config = dict(
    num_hidden_layers=16,
    hidden_size=320,
    num_attention_heads=5,
    num_key_value_heads=1,
    head_dim=64,
    intermediate_size=640,
    vocab_size=32000,
    hidden_act='swiglu',
    norm='rmsnorm',
    norm_place='pre',
    norm_eps=1e-05,
    positions='rope',
    rope_theta=20300.0,
    rope_fraction=1.0,
    qk_norm=False,
    attn_scale=0.125,
    bias='none',
    tie_word_embeddings=False,
    parallel_block=False,
    extras=['capped logits'],
    init='orth',
    init_std_qkv=0.0355,
    init_std_o=0.0355,
    init_std_up=0.0355,
    init_std_down=0.0251,
    optimizer='muon_variant',
    learning_rate=0.00705,
    lr_mult_down=2.0,
    beta1=0.95,
    lr_head=0.0148,
    max_grad_norm=1.0,
    warmup_steps=200,
    schedule='wsd',
    decay_fraction=0.773,
    decay_shape='cos',
    final_lr_fraction=0.0,
    batch_tokens=[32768, 65536, 131072],
    max_seq_len=512,
    doc_mask=True,
    train_tokens=359000000,
    max_steps=5298,
    dataset='wikipedia_en',
)
MLP neurons of a small language model. Each row is named by its layer, matrix (gate and up: input weights) and neuron, and shows model dimensions 16-79. Each number is 50 + 12 x the weight over its row's rms, rounded and kept within 0 to 99. A neuron's up and down rows have the sign that makes its largest values positive.
After each neuron's rows, "fires on" lists the tokens most often at its 100 highest values on Wikipedia text that the model never trained on.

L6.gate55:34 57 67 67 47 63 33 33 57 53 54 44 50 70 49 70 46 43 46 49 54 52 38 72 54 34 48 55 47 58 32 72 57 47 79 16 49 35 51 46 58 36 48 60 60 47 50 63 46 71 47 58 44 37 42 43 33 55 65 29 51 53 65 37
L6.up55:59 42 51 28 52 64 41 59 49 32 35 53 46 49 33 48 57 58 61 53 32 66 58 51 66 53 47 42 59 66 36 62 52 48 63 62 67 75 47 57 55 60 66 56 38 61 62 68 69 44 41 48 42 45 45 58 49 50 49 78 50 52 33 44
fires on: "s"

L2.gate49:51 61 34 68 58 33 27 76 35 45 39 62 49 36 62 34 55 52 50 55 53 52 34 66 48 39 46 46 64 54 43 36 52 41 36 53 42 54 61 48 48 48 55 76 64 38 52 48 48 47 47 37 48 30 46 54 57 67 59 80 67 48 67 63
L2.up49:34 53 57 41 51 31 24 70 50 33 40 46 35 49 51 51 50 52 37 58 66 73 58 62 47 50 51 63 45 43 60 47 43 42 45 41 53 50 54 46 37 41 57 39 56 39 48 70 42 52 54 58 62 45 48 47 33 67 72 60 62 42 71 40
fires on: ".", " H", " John", " Frank"

L10.gate627:49 41 56 50 59 58 39 46 70 56 48 43 63 40 54 42 27 40 58 38 50 42 34 34 58 51 61 61 70 45 52 43 36 48 44 66 57 12 46 25 61 51 62 63 47 75 33 44 56 76 43 45 39 58 56 52 47 49 56 42 62 62 51 74
L10.up627:36 73 72 54 53 66 62 64 48 63 26 41 79 61 40 49 60 46 55 47 31 36 62 49 32 55 54 58 40 70 76 59 46 49 60 67 59 65 58 48 63 69 48 68 52 50 29 58 40 63 37 48 58 51 45 41 20 37 46 47 34 42 26 48
fires on: " in", "ed", " took", " takes", " on", " of"

L5.gate342:55 35 55 48 56 51 54 54 42 85 48 61 62 53 55 46 81 49 35 44 30 45 65 52 42 63 43 48 44 54 47 38 40 59 46 60 50 40 59 50 68 49 24 41 53 63 68 42 49 38 67 45 57 51 38 52 59 39 43 51 55 71 57 55
L5.up342:62 58 47 39 66 30 68 41 52 60 33 60 43 70 21 51 67 50 55 53 39 51 39 56 55 62 34 42 40 80 51 41 39 52 45 30 56 37 53 26 61 51 40 53 53 67 41 64 46 44 44 48 59 37 60 67 50 62 45 29 46 57 27 64
fires on: " –", " -", "'", " Actor", "as"

L10.gate129:44 41 59 31 63 49 48 41 46 37 57 57 52 60 54 33 38 64 40 30 60 64 46 61 49 47 29 49 50 42 64 37 42 45 83 39 50 65 38 56 48 42 56 40 54 48 36 51 40 53 73 48 55 62 36 23 55 32 63 52 59 49 57 34
L10.up129:77 60 50 35 76 58 51 25 53 39 58 48 39 42 54 45 30 53 41 53 56 52 52 44 34 31 62 54 33 72 63 49 47 77 43 56 44 34 36 45 58 56 62 67 60 35 44 45 32 52 49 39 52 64 49 39 60 47 39 61 67 57 75 58
fires on: " first", " next", " last"

L7.gate111:71 56 37 36 57 62 57 62 40 35 69 58 38 22 49 43 67 54 52 41 61 80 40 64 42 57 47 56 55 68 51 39 48 54 26 45 60 51 40 49 64 41 53 38 49 50 43 60 35 58 50 66 47 41 43 47 42 30 42 63 43 58 49 33
L7.up111:26 49 43 45 47 67 41 59 43 34 41 63 38 51 67 43 55 65 63 65 53 55 50 50 50 35 41 47 39 39 41 44 43 52 45 13 45 55 57 63 31 44 68 70 41 48 38 48 71 71 45 62 52 39 59 56 44 51 10 51 58 57 47 47
fires on: " |", "de", ",", "7.", "a"

L8.gate604:49 29 59 70 47 77 41 32 58 50 57 36 35 30 47 64 36 44 40 42 49 47 47 46 55 41 68 50 44 79 31 48 45 40 55 48 49 55 41 44 43 60 45 48 59 51 53 62 46 51 60 61 47 38 49 46 45 41 52 25 35 56 52 47
L8.up604:46 30 25 33 40 51 15 50 29 34 64 63 38 38 54 51 35 27 37 59 61 69 43 61 62 47 50 53 37 50 51 44 47 60 46 46 43 71 33 55 48 62 56 29 42 74 55 54 52 53 61 48 57 48 64 38 48 38 37 56 71 39 39 51
fires on: ",", " years", "s"

L10.gate463:43 45 59 47 72 58 55 62 41 66 56 53 56 51 61 52 44 55 41 49 39 50 75 75 41 59 46 61 54 51 42 40 60 29 66 60 60 39 66 51 39 09 51 58 41 40 39 65 46 56 53 62 51 48 56 49 30 59 42 76 58 21 42 45
L10.up463:49 46 35 69 66 56 65 42 47 25 53 45 47 40 42 67 67 33 61 42 45 43 42 48 25 69 35 36 56 44 45 47 54 56 40 63 38 27 62 57 56 48 65 56 53 47 22 45 51 54 52 40 62 47 60 67 46 56 38 47 38 65 71 64
fires on: " |", "|", " died", ";", "-", " to"

L6.gate498:56 49 33 33 53 78 47 47 57 59 35 58 52 34 47 50 59 49 69 35 59 34 54 62 49 63 52 50 48 36 30 54 37 52 58 40 36 82 47 43 59 22 59 57 37 53 46 52 56 42 49 53 76 42 46 61 31 16 46 30 44 59 57 27
L6.up498:61 56 56 50 47 68 44 26 32 51 19 55 57 48 44 55 68 41 38 62 47 63 59 62 46 42 36 86 67 50 45 59 42 52 36 38 46 54 45 40 63 35 72 67 52 34 69 56 51 67 72 42 46 43 57 45 46 31 44 54 44 53 54 39
fires on: " |", "al", " South", " Natural", "a"

L5.gate176:47 73 47 73 52 54 34 38 44 32 48 33 73 38 60 57 58 67 69 60 43 65 55 51 40 43 48 39 52 49 49 50 53 37 58 44 26 56 43 48 24 30 72 60 49 37 45 46 46 48 58 47 33 62 69 63 69 51 50 45 48 48 51 53
L5.up176:39 70 41 50 51 40 42 65 54 58 75 42 58 57 57 68 58 65 32 56 40 48 35 46 52 44 38 56 44 36 48 57 40 46 65 12 51 45 61 58 43 57 66 43 34 50 47 36 49 32 39 56 49 53 52 54 52 46 62 49 63 41 26 52
fires on: " to", " of", "–", " against", "ed", " through"

L6.gate25:57 43 47 58 47 54 58 42 38 53 46 56 56 58 49 70 53 65 72 43 36 58 59 44 49 36 45 62 34 48 60 31 56 39 48 30 46 27 72 52 47 48 54 65 38 88 50 42 64 49 41 44 42 45 34 46 68 79 69 73 49 39 29 47
L6.up25:35 80 48 63 32 54 59 40 53 33 41 29 56 51 55 55 56 50 37 61 45 74 40 37 37 58 45 36 76 62 49 56 46 39 62 53 41 46 45 27 67 28 35 29 37 46 62 37 53 43 53 47 74 54 22 62 41 60 43 61 33 65 20 56
fires on: " |", ":", ";", " from"

L8.gate469:55 54 34 51 51 76 56 46 66 31 70 41 54 62 52 67 37 61 55 44 56 55 52 54 61 35 54 44 55 39 42 54 44 49 56 42 30 49 69 47 53 43 52 51 39 38 46 64 39 31 45 46 39 61 57 45 65 56 66 51 57 43 63 43
L8.up469:62 58 39 44 36 50 40 57 59 43 65 42 63 46 45 41 40 50 66 56 41 34 47 51 46 70 52 62 61 50 47 58 57 54 55 50 46 56 34 60 53 61 44 53 60 53 42 54 45 31 56 58 51 50 53 60 32 74 59 40 52 30 52 61
fires on: "==", " |", "-", "---|---|---|---|", " of", "==="

L6.gate218:63 41 49 42 41 29 44 48 56 37 50 64 60 19 23 36 32 64 77 50 68 61 43 63 45 62 39 51 54 46 53 53 40 37 50 54 40 57 61 49 43 55 33 48 30 38 50 64 52 51 68 35 43 38 44 44 49 42 58 53 32 49 60 54
L6.up218:51 38 57 59 47 57 45 45 45 64 46 49 38 40 28 40 55 51 54 38 34 50 34 44 62 67 64 47 40 58 46 49 33 33 44 53 65 36 32 81 55 52 38 70 49 53 57 50 37 43 60 46 57 35 61 53 67 47 51 44 41 26 77 50
fires on: " is", ".", " was", " on", " |"

L10.gate28:39 48 35 58 46 52 39 49 52 52 53 39 37 29 72 42 18 43 42 61 48 40 50 55 78 45 49 40 39 52 50 45 45 49 42 34 52 34 27 43 39 48 49 73 50 58 06 49 38 43 41 47 45 43 61 59 27 32 54 21 41 43 66 44
L10.up28:49 61 43 39 56 27 51 53 47 23 40 71 41 49 43 46 49 67 19 51 35 67 66 69 55 51 52 30 39 65 50 35 58 49 47 59 48 51 44 27 35 48 53 39 62 65 47 54 54 54 51 60 51 43 30 52 45 43 53 50 48 51 54 76
fires on: ",", " and", " to", "-"

L13.gate156:58 42 53 46 57 41 49 35 50 51 53 66 87 54 41 51 38 54 62 46 27 54 47 50 52 46 41 58 65 61 41 51 26 59 64 43 54 46 44 29 38 28 57 40 70 42 61 38 58 59 61 56 53 83 57 33 59 17 45 50 64 54 43 54
L13.up156:42 25 50 51 39 58 35 70 60 49 45 50 65 45 45 36 45 29 66 43 39 32 57 56 51 44 75 46 39 52 60 41 56 42 60 68 34 62 71 40 63 68 71 51 35 45 42 38 38 44 28 29 57 59 58 49 51 49 86 44 26 31 43 58
fires on: ",", " in", " |", " at", " and"

L4.gate66:59 64 60 45 62 61 26 55 45 55 37 54 46 45 21 36 68 53 58 39 54 67 55 48 42 43 26 17 39 47 43 39 59 27 46 63 48 57 46 68 48 49 52 64 40 38 40 54 26 33 59 75 37 27 57 63 42 45 56 49 42 44 47 69
L4.up66:51 62 39 51 54 31 40 59 45 51 62 46 54 43 53 46 65 59 59 82 50 38 38 23 43 39 43 56 38 45 61 45 53 51 57 37 55 41 54 54 40 57 55 55 51 51 23 27 80 53 35 68 87 55 51 44 33 66 62 35 27 50 56 46
fires on: " to", "s", "de"

L2.gate302:54 36 72 32 51 49 53 39 59 75 72 41 65 49 51 49 64 58 62 44 60 64 72 50 38 54 60 50 50 45 48 54 63 49 56 48 43 35 54 51 33 43 53 55 70 61 52 56 59 72 40 49 52 35 39 56 54 29 47 56 62 31 50 44
L2.up302:45 37 64 49 43 46 66 34 52 47 70 44 48 59 62 45 62 63 42 69 31 50 72 44 47 53 68 37 43 41 51 40 41 36 33 56 44 42 49 36 27 33 35 53 42 51 55 39 66 52 36 48 48 62 47 43 60 34 50 54 60 45 33 45
fires on: " son", " life", " Pan", " father", " World", " brother"

L7.gate43:44 42 53 40 52 71 42 41 62 40 52 25 41 50 52 44 60 48 57 69 41 57 60 62 60 54 61 64 62 60 52 52 55 62 49 48 40 64 26 53 52 48 41 40 35 64 67 42 50 58 53 46 56 54 49 77 26 51 33 64 61 54 44 34
L7.up43:55 61 69 64 25 76 68 48 44 44 48 24 56 69 39 62 51 44 35 75 27 58 76 45 38 55 72 53 49 65 60 54 59 28 74 51 52 43 35 34 67 57 31 71 22 69 48 40 48 33 57 41 42 38 52 46 58 48 43 36 29 40 43 58
fires on: "in", ":", " from", " |", " since", "g"

L6.gate592:57 53 47 32 41 36 35 26 37 49 68 40 38 31 60 61 67 56 49 46 61 36 51 42 43 48 52 71 58 68 51 68 55 53 60 37 39 38 42 34 41 29 70 51 45 48 46 45 59 61 48 35 51 69 45 54 33 58 49 82 72 54 71 43
L6.up592:36 70 43 44 52 40 60 36 27 58 42 47 48 39 38 79 48 62 55 65 59 64 39 70 62 49 46 53 57 42 30 43 59 59 63 40 50 51 33 58 57 52 39 51 49 79 32 46 48 45 37 25 60 67 56 53 50 42 53 45 48 48 61 52
fires on: "\n", "-", ";", ":"

L11.gate384:42 54 52 48 63 42 61 32 61 52 62 35 50 63 71 51 65 57 28 49 71 34 11 53 49 45 50 39 39 54 68 32 48 56 49 56 60 31 63 45 62 44 35 53 52 62 39 59 30 64 49 57 67 52 60 45 48 52 45 18 45 54 31 32
L11.up384:63 54 44 48 41 63 35 60 36 41 58 59 62 38 75 63 47 27 54 55 49 38 45 44 56 66 60 32 42 35 49 49 38 37 58 26 47 66 70 59 57 36 39 45 47 62 60 52 45 30 33 54 48 42 60 46 38 61 43 55 34 39 39 51
fires on: ";", ",", " and", " |", ");", " by"

L11.gate411:53 50 58 44 40 79 54 49 72 57 60 30 68 43 51 32 47 47 58 50 45 70 54 52 46 47 54 61 53 33 58 70 28 51 49 43 60 42 51 46 60 42 50 24 75 51 56 37 54 71 36 45 46 38 49 58 45 69 48 56 76 53 53 52
L11.up411:50 41 82 61 47 54 53 43 68 67 63 40 53 48 21 38 50 42 54 41 32 59 47 70 59 44 52 58 47 71 57 53 48 45 69 53 29 57 60 43 56 32 59 58 43 59 57 57 57 42 41 56 58 55 51 42 62 52 53 52 41 59 43 38
fires on: ",", " and", " on", " the", " as", " of"

L11.gate11:60 37 47 72 57 45 46 42 30 31 68 28 41 52 44 34 49 57 60 32 57 42 61 59 31 49 46 41 46 52 57 45 53 22 33 43 42 57 45 49 60 38 65 46 54 36 68 59 40 71 36 63 55 55 50 61 49 46 45 47 59 59 63 50
L11.up11:65 42 50 68 62 37 35 37 56 68 55 56 51 44 52 59 42 52 48 37 54 69 15 52 49 47 53 41 57 78 45 72 62 59 67 37 69 37 53 66 53 37 48 28 44 47 62 42 51 56 44 58 45 37 41 39 61 55 44 56 59 23 64 32
fires on: " game", " and", " role", " season", " team"

L4.gate285:65 48 43 44 35 48 76 35 48 43 36 75 50 35 34 58 49 47 64 53 35 29 37 55 50 74 47 68 55 68 30 41 59 50 51 52 39 62 28 43 53 47 21 48 37 39 30 47 51 60 41 46 44 58 56 45 29 68 42 47 35 46 49 40
L4.up285:59 47 61 40 48 50 48 46 50 78 39 77 34 51 36 45 55 72 52 50 48 38 56 55 43 65 23 55 45 49 48 33 63 49 40 48 54 78 30 50 44 65 53 56 30 35 34 38 47 35 79 58 35 42 39 62 52 53 51 62 35 35 59 46
fires on: " on", ".", " On", "On", "on"

L5.gate400:56 54 42 39 57 76 53 26 56 38 48 75 52 44 31 44 57 27 47 51 38 48 49 38 51 38 51 64 71 44 60 59 25 56 66 58 49 27 65 49 59 32 61 62 25 54 34 70 33 54 40 69 48 55 67 35 45 31 36 40 40 60 56 33
L5.up400:51 38 50 46 22 57 56 53 44 51 43 56 66 29 59 54 60 57 68 55 38 41 79 64 57 53 62 58 68 42 32 59 65 52 58 76 61 49 46 49 47 51 58 50 36 31 40 48 44 64 33 47 53 45 47 55 66 46 56 44 39 53 71 48
fires on: " at", " in", "At", " Vel"

L5.gate455:58 41 47 43 59 57 62 40 57 61 37 48 70 44 53 55 34 37 50 17 49 44 52 56 62 67 67 47 65 45 64 70 36 24 55 45 29 66 69 24 58 53 61 55 61 61 35 43 45 43 40 59 25 53 82 54 37 57 38 56 58 54 61 58
L5.up455:32 56 71 49 51 44 32 55 40 44 55 37 55 53 57 43 42 42 52 40 43 50 66 77 51 49 53 71 46 51 51 66 50 47 50 43 44 30 71 42 53 48 44 81 61 58 50 51 43 50 51 50 38 46 36 77 57 49 58 50 30 48 61 28
fires on: "-", " the", " is", " was", " of", " in"

L8.gate583:67 45 31 68 54 60 59 44 37 54 70 68 55 41 46 54 48 52 41 34 39 48 70 88 71 53 75 50 51 52 46 70 51 36 44 46 44 58 46 42 59 31 62 50 57 56 47 72 37 37 45 40 58 55 40 57 48 53 55 46 47 63 45 38
L8.up583:44 48 48 59 69 25 46 33 57 58 66 36 44 55 53 51 50 47 51 45 46 52 57 50 23 53 54 55 53 31 68 76 51 35 58 55 37 41 36 70 21 51 41 43 51 71 48 69 55 57 47 59 65 49 68 51 48 78 51 39 53 47 65 34
fires on: " |", " the", "-", "S"

L7.gate301:64 44 74 40 54 55 70 48 49 49 57 53 45 50 40 37 48 57 40 40 57 81 59 43 47 44 62 68 48 72 48 54 46 52 54 31 50 55 75 65 64 40 34 44 39 66 44 50 49 66 59 43 44 45 59 36 42 37 48 42 55 43 50 46
L7.up301:80 60 54 52 68 43 54 45 48 44 58 38 43 37 55 60 61 63 53 61 73 57 60 57 26 51 48 55 58 61 50 69 51 41 44 46 66 47 48 49 41 46 33 52 49 53 51 52 45 42 31 37 51 45 69 35 47 45 43 35 37 66 47 29
fires on: " of", "s"

L6.gate74:60 59 47 57 60 39 72 59 56 59 62 54 32 50 51 64 48 49 52 65 36 36 56 59 53 42 19 58 47 65 71 29 47 64 29 55 59 45 78 45 48 31 58 49 46 44 33 61 51 47 36 47 57 41 54 37 42 66 54 54 33 27 43 46
L6.up74:42 47 45 41 46 49 73 26 46 23 56 52 52 51 81 39 59 31 39 48 26 84 32 41 49 50 40 54 54 56 41 40 47 25 47 44 41 58 56 38 62 49 58 50 48 43 60 55 42 69 44 38 36 54 58 54 44 55 30 45 51 21 54 67
fires on: ",", "-", ";", " |"

L8.gate393:87 67 68 38 58 45 57 41 31 44 43 30 68 45 54 62 53 33 52 38 37 61 53 40 54 52 46 45 61 37 40 53 54 24 51 57 46 44 57 59 30 23 42 59 35 52 48 33 33 67 34 55 43 48 55 38 53 50 68 64 57 54 80 42
L8.up393:52 40 65 54 66 47 61 29 42 40 41 47 32 30 46 60 56 24 67 49 36 49 36 56 46 45 31 55 62 56 62 72 49 49 36 51 77 38 52 49 46 26 26 43 66 41 51 55 47 60 50 29 57 62 48 44 42 58 56 52 51 56 52 45
fires on: ",", " to", " of", "b", " |", " in"

L4.gate596:47 32 67 55 41 52 53 68 19 72 52 34 51 44 34 70 50 50 43 39 63 42 46 57 52 34 62 49 62 58 45 78 60 61 39 38 29 53 28 40 70 66 31 66 31 36 45 62 50 67 52 33 56 41 46 64 32 48 47 40 35 57 51 56
L4.up596:50 39 52 57 17 59 57 44 42 66 66 55 41 40 69 58 35 41 52 58 61 46 42 43 27 30 43 48 43 47 64 49 53 49 57 46 32 80 48 61 78 46 41 70 39 60 57 61 60 62 54 50 58 46 35 60 50 45 43 38 44 51 53 68
fires on: " Chinese", " Pacific", "ian", " Asian", " African", "n"

L8.gate391:51 34 51 65 61 63 54 47 57 74 52 55 37 65 38 41 48 39 55 58 51 44 36 67 58 65 52 55 64 42 53 51 61 36 55 55 67 34 56 53 54 41 61 43 33 43 56 49 54 52 41 27 52 49 34 62 47 47 42 37 49 75 47 50
L8.up391:44 57 56 54 44 52 56 50 36 25 34 51 66 41 23 43 50 49 55 72 47 37 67 51 37 53 45 62 68 52 45 67 33 40 53 58 56 50 51 60 44 44 45 62 53 50 58 46 43 59 72 42 51 51 41 41 57 58 65 73 37 46 72 50
fires on: " |"

L8.gate30:65 40 34 65 29 56 49 47 34 58 75 55 34 51 27 63 32 40 47 19 47 53 48 63 35 34 59 54 41 63 41 37 62 49 51 57 56 68 46 43 31 40 65 33 60 60 42 50 42 39 50 51 48 57 32 54 59 73 52 34 29 48 70 45
L8.up30:33 57 53 51 54 61 55 65 53 78 56 42 41 52 39 66 49 24 44 57 42 44 39 42 63 38 70 54 48 43 36 56 29 68 42 75 64 54 36 65 58 61 55 51 49 41 62 62 56 38 63 40 55 60 69 54 46 43 42 69 65 50 41 43
fires on: " was", " is", ",", " are", " came", " were"

L5.gate632:46 44 75 46 57 43 59 38 51 40 52 39 41 48 55 53 40 46 54 47 58 51 68 45 55 38 68 49 56 42 74 48 32 51 69 48 82 29 46 46 43 53 60 35 57 43 44 52 44 41 19 49 53 37 51 42 47 45 45 49 71 42 35 53
L5.up632:62 42 61 55 52 45 62 36 38 55 67 60 33 55 53 61 47 52 28 59 55 52 41 47 42 48 49 68 48 45 67 44 41 20 53 24 69 43 63 44 39 43 33 48 56 59 57 55 31 68 34 46 51 41 50 33 47 46 26 27 54 45 28 50
fires on: "–", " of", " (#", " COVID", "ar", " to"

L7.gate635:32 56 55 54 52 42 50 57 64 51 44 39 40 41 49 02 41 55 39 53 47 49 37 58 51 53 72 51 40 29 53 38 29 48 54 58 53 57 41 44 58 45 37 35 37 48 41 46 38 51 72 75 40 49 67 17 56 38 46 19 49 62 47 48
L7.up635:68 45 61 51 53 58 46 50 48 12 64 37 72 39 49 49 72 48 53 61 68 46 39 66 40 49 56 78 34 50 62 57 50 61 38 27 49 45 17 54 66 60 31 48 59 81 40 37 39 31 38 55 52 40 48 51 46 52 24 56 68 48 53 60
fires on: " was", " began", " first", " been", " then"

L8.gate438:49 41 59 75 70 46 56 46 71 42 41 27 50 45 52 68 46 43 15 41 55 43 46 49 54 77 59 38 58 62 70 68 45 36 57 62 64 26 42 41 56 45 70 54 64 49 69 50 40 52 55 62 62 43 62 43 36 44 58 28 36 39 53 69
L8.up438:36 51 38 49 43 43 63 40 60 41 55 38 65 47 40 47 42 32 46 50 63 61 34 51 65 51 53 48 53 48 45 39 65 51 55 47 58 60 25 82 48 64 37 57 41 63 61 54 52 56 70 17 59 54 57 35 46 56 50 78 45 58 57 33
fires on: ",", " without", " after", " this", " After"

L5.gate201:64 27 83 63 52 46 53 58 54 57 45 27 48 59 55 37 34 43 47 63 56 55 52 38 25 70 58 46 38 66 33 55 56 56 43 56 34 42 36 50 48 47 54 47 50 51 34 45 44 44 34 83 53 54 53 72 61 55 64 64 48 41 50 59
L5.up201:33 60 54 26 68 65 47 70 60 42 47 37 51 34 81 67 42 47 52 59 27 45 57 67 39 67 28 52 61 48 35 25 43 55 49 48 47 79 59 43 64 61 63 52 42 71 57 46 52 42 51 37 32 43 50 50 45 60 55 43 32 67 45 51
fires on: " |", " of", " Yellow"

L4.gate538:35 50 48 51 56 50 47 46 32 59 46 43 49 48 83 53 38 53 49 57 28 38 72 58 31 75 27 38 52 63 50 38 46 64 52 49 48 45 68 46 54 62 65 54 45 46 51 55 42 40 48 50 86 56 52 62 68 57 76 40 47 45 36 55
L4.up538:40 65 48 53 75 41 30 42 47 57 52 47 55 44 61 45 38 51 54 57 30 29 53 45 53 63 45 60 63 33 15 41 34 47 46 42 47 45 49 52 48 50 57 43 48 53 45 65 42 33 29 39 36 46 44 49 67 34 61 33 43 51 63 57
fires on: " |", "cep"

L5.gate218:39 66 38 69 46 66 51 29 53 49 44 64 65 67 66 16 56 39 61 57 68 61 55 50 65 32 54 48 56 69 58 68 34 56 50 51 65 39 59 42 42 50 40 35 44 76 56 40 54 50 33 31 37 54 35 47 34 70 37 63 37 55 61 41
L5.up218:51 47 43 49 73 49 55 53 49 48 74 44 86 58 27 43 42 29 27 22 77 42 55 41 60 47 78 52 61 54 33 57 41 39 49 65 31 39 77 47 35 28 74 58 59 64 69 44 49 48 43 43 36 54 57 75 42 56 44 46 57 63 61 50
fires on: " and", ",", " well", " However"

L13.gate534:43 63 61 64 51 60 36 51 89 26 22 52 47 59 42 54 43 59 76 60 54 34 69 40 71 57 46 75 74 45 38 55 49 64 63 66 55 53 59 55 74 54 33 44 59 62 56 46 57 26 53 61 67 58 48 38 72 61 19 59 39 46 47 47
L13.up534:47 54 37 40 54 62 58 53 39 54 55 47 53 44 32 33 42 54 46 48 36 54 51 48 59 26 61 45 64 32 55 42 43 40 39 39 57 64 54 38 34 46 42 51 53 66 48 51 61 62 22 62 40 57 42 62 61 37 55 58 70 46 49 34
fires on: " would", " to", " must", " can", " should", " will"

L2.gate399:32 36 57 40 60 57 37 76 41 44 50 57 45 53 26 38 78 46 40 37 62 44 43 41 49 68 26 64 87 48 46 34 43 29 35 44 51 56 54 43 57 56 47 55 52 31 43 55 43 62 31 42 38 57 52 64 69 60 46 25 49 57 59 68
L2.up399:38 29 43 45 35 61 43 47 45 58 46 50 45 46 65 40 31 46 36 38 48 68 45 49 52 60 49 56 58 68 45 54 41 40 59 30 28 59 67 53 39 27 46 50 69 47 40 37 84 55 54 63 34 35 38 48 40 50 35 64 37 38 76 32
fires on: " game", " season", " War", " Sea", " war", " Role"

L4.gate22:40 66 61 77 56 52 53 50 73 63 68 24 56 63 50 47 52 60 55 35 49 47 36 44 57 34 36 48 69 47 40 62 59 44 53 50 28 63 53 62 16 28 34 42 42 41 51 35 38 68 43 42 41 60 40 34 58 53 38 40 64 43 52 38
L4.up22:40 51 36 65 49 47 33 46 55 75 58 62 41 49 36 53 49 34 73 52 33 41 34 51 66 50 19 47 51 55 44 69 55 55 70 66 33 52 55 62 74 23 31 59 60 57 62 53 54 45 67 46 47 51 66 66 57 51 37 30 61 30 66 35
fires on: " |", " of", " conference"

L7.gate278:41 43 39 33 18 72 56 52 60 07 33 46 63 55 39 49 51 65 45 50 55 64 40 31 48 45 32 57 53 61 42 51 33 58 70 48 61 36 39 49 57 32 53 59 39 63 49 68 45 47 53 65 61 72 50 38 51 50 25 49 41 35 77 54
L7.up278:59 72 35 38 45 72 45 46 41 48 41 50 48 49 50 51 48 36 50 39 38 44 27 58 46 50 28 62 58 42 45 45 35 35 69 44 65 60 32 64 82 60 40 64 41 68 49 42 42 31 61 51 54 43 57 24 55 59 40 33 79 49 47 64
fires on: "==", " ==", "==="

L6.gate106:59 63 72 47 61 34 73 64 63 41 44 51 44 44 46 71 58 75 51 58 49 50 48 57 66 63 43 49 52 50 43 38 73 39 60 53 35 50 27 48 56 32 33 48 40 74 53 49 45 25 64 55 43 63 65 61 55 36 51 51 54 62 57 68
L6.up106:41 72 49 61 36 59 66 44 53 44 32 46 79 45 30 57 63 47 62 49 41 51 71 61 33 65 58 46 34 56 45 58 60 28 64 44 59 49 57 57 65 35 40 54 39 53 63 64 47 38 74 58 42 45 55 57 47 45 48 47 52 66 33 36
fires on: "\n", " |", " would", ".", " were", " from"

L6.gate251:64 69 60 37 75 49 51 47 46 59 59 26 69 54 48 28 68 46 26 35 49 43 34 59 54 31 32 61 36 56 45 68 49 32 59 54 57 55 53 59 56 41 45 31 44 62 60 46 40 57 63 71 63 47 32 59 50 34 65 67 74 69 52 36
L6.up251:55 63 29 38 30 64 65 61 48 40 60 72 35 42 65 82 68 62 47 50 50 32 44 60 42 48 61 48 52 57 67 38 52 57 52 32 29 63 46 67 64 32 71 63 21 44 31 66 54 61 26 62 67 50 54 64 51 68 50 62 42 30 65 41
fires on: ",", " |", "in", "il", "al"

L6.gate586:49 45 33 54 39 48 40 40 61 75 52 62 54 41 53 67 56 36 49 40 36 49 55 75 51 59 50 49 59 57 43 52 54 52 43 31 35 45 64 52 74 51 25 48 66 64 43 48 32 62 56 56 45 60 63 46 66 36 52 42 44 76 44 50
L6.up586:39 53 58 45 52 52 59 43 52 57 65 80 64 52 46 47 59 51 52 48 66 72 57 63 38 51 34 56 44 39 28 54 51 47 50 53 45 39 45 72 52 30 55 47 65 58 65 37 30 54 44 65 59 64 54 48 35 36 41 34 57 57 58 54
fires on: ".", " was", " commented", " were"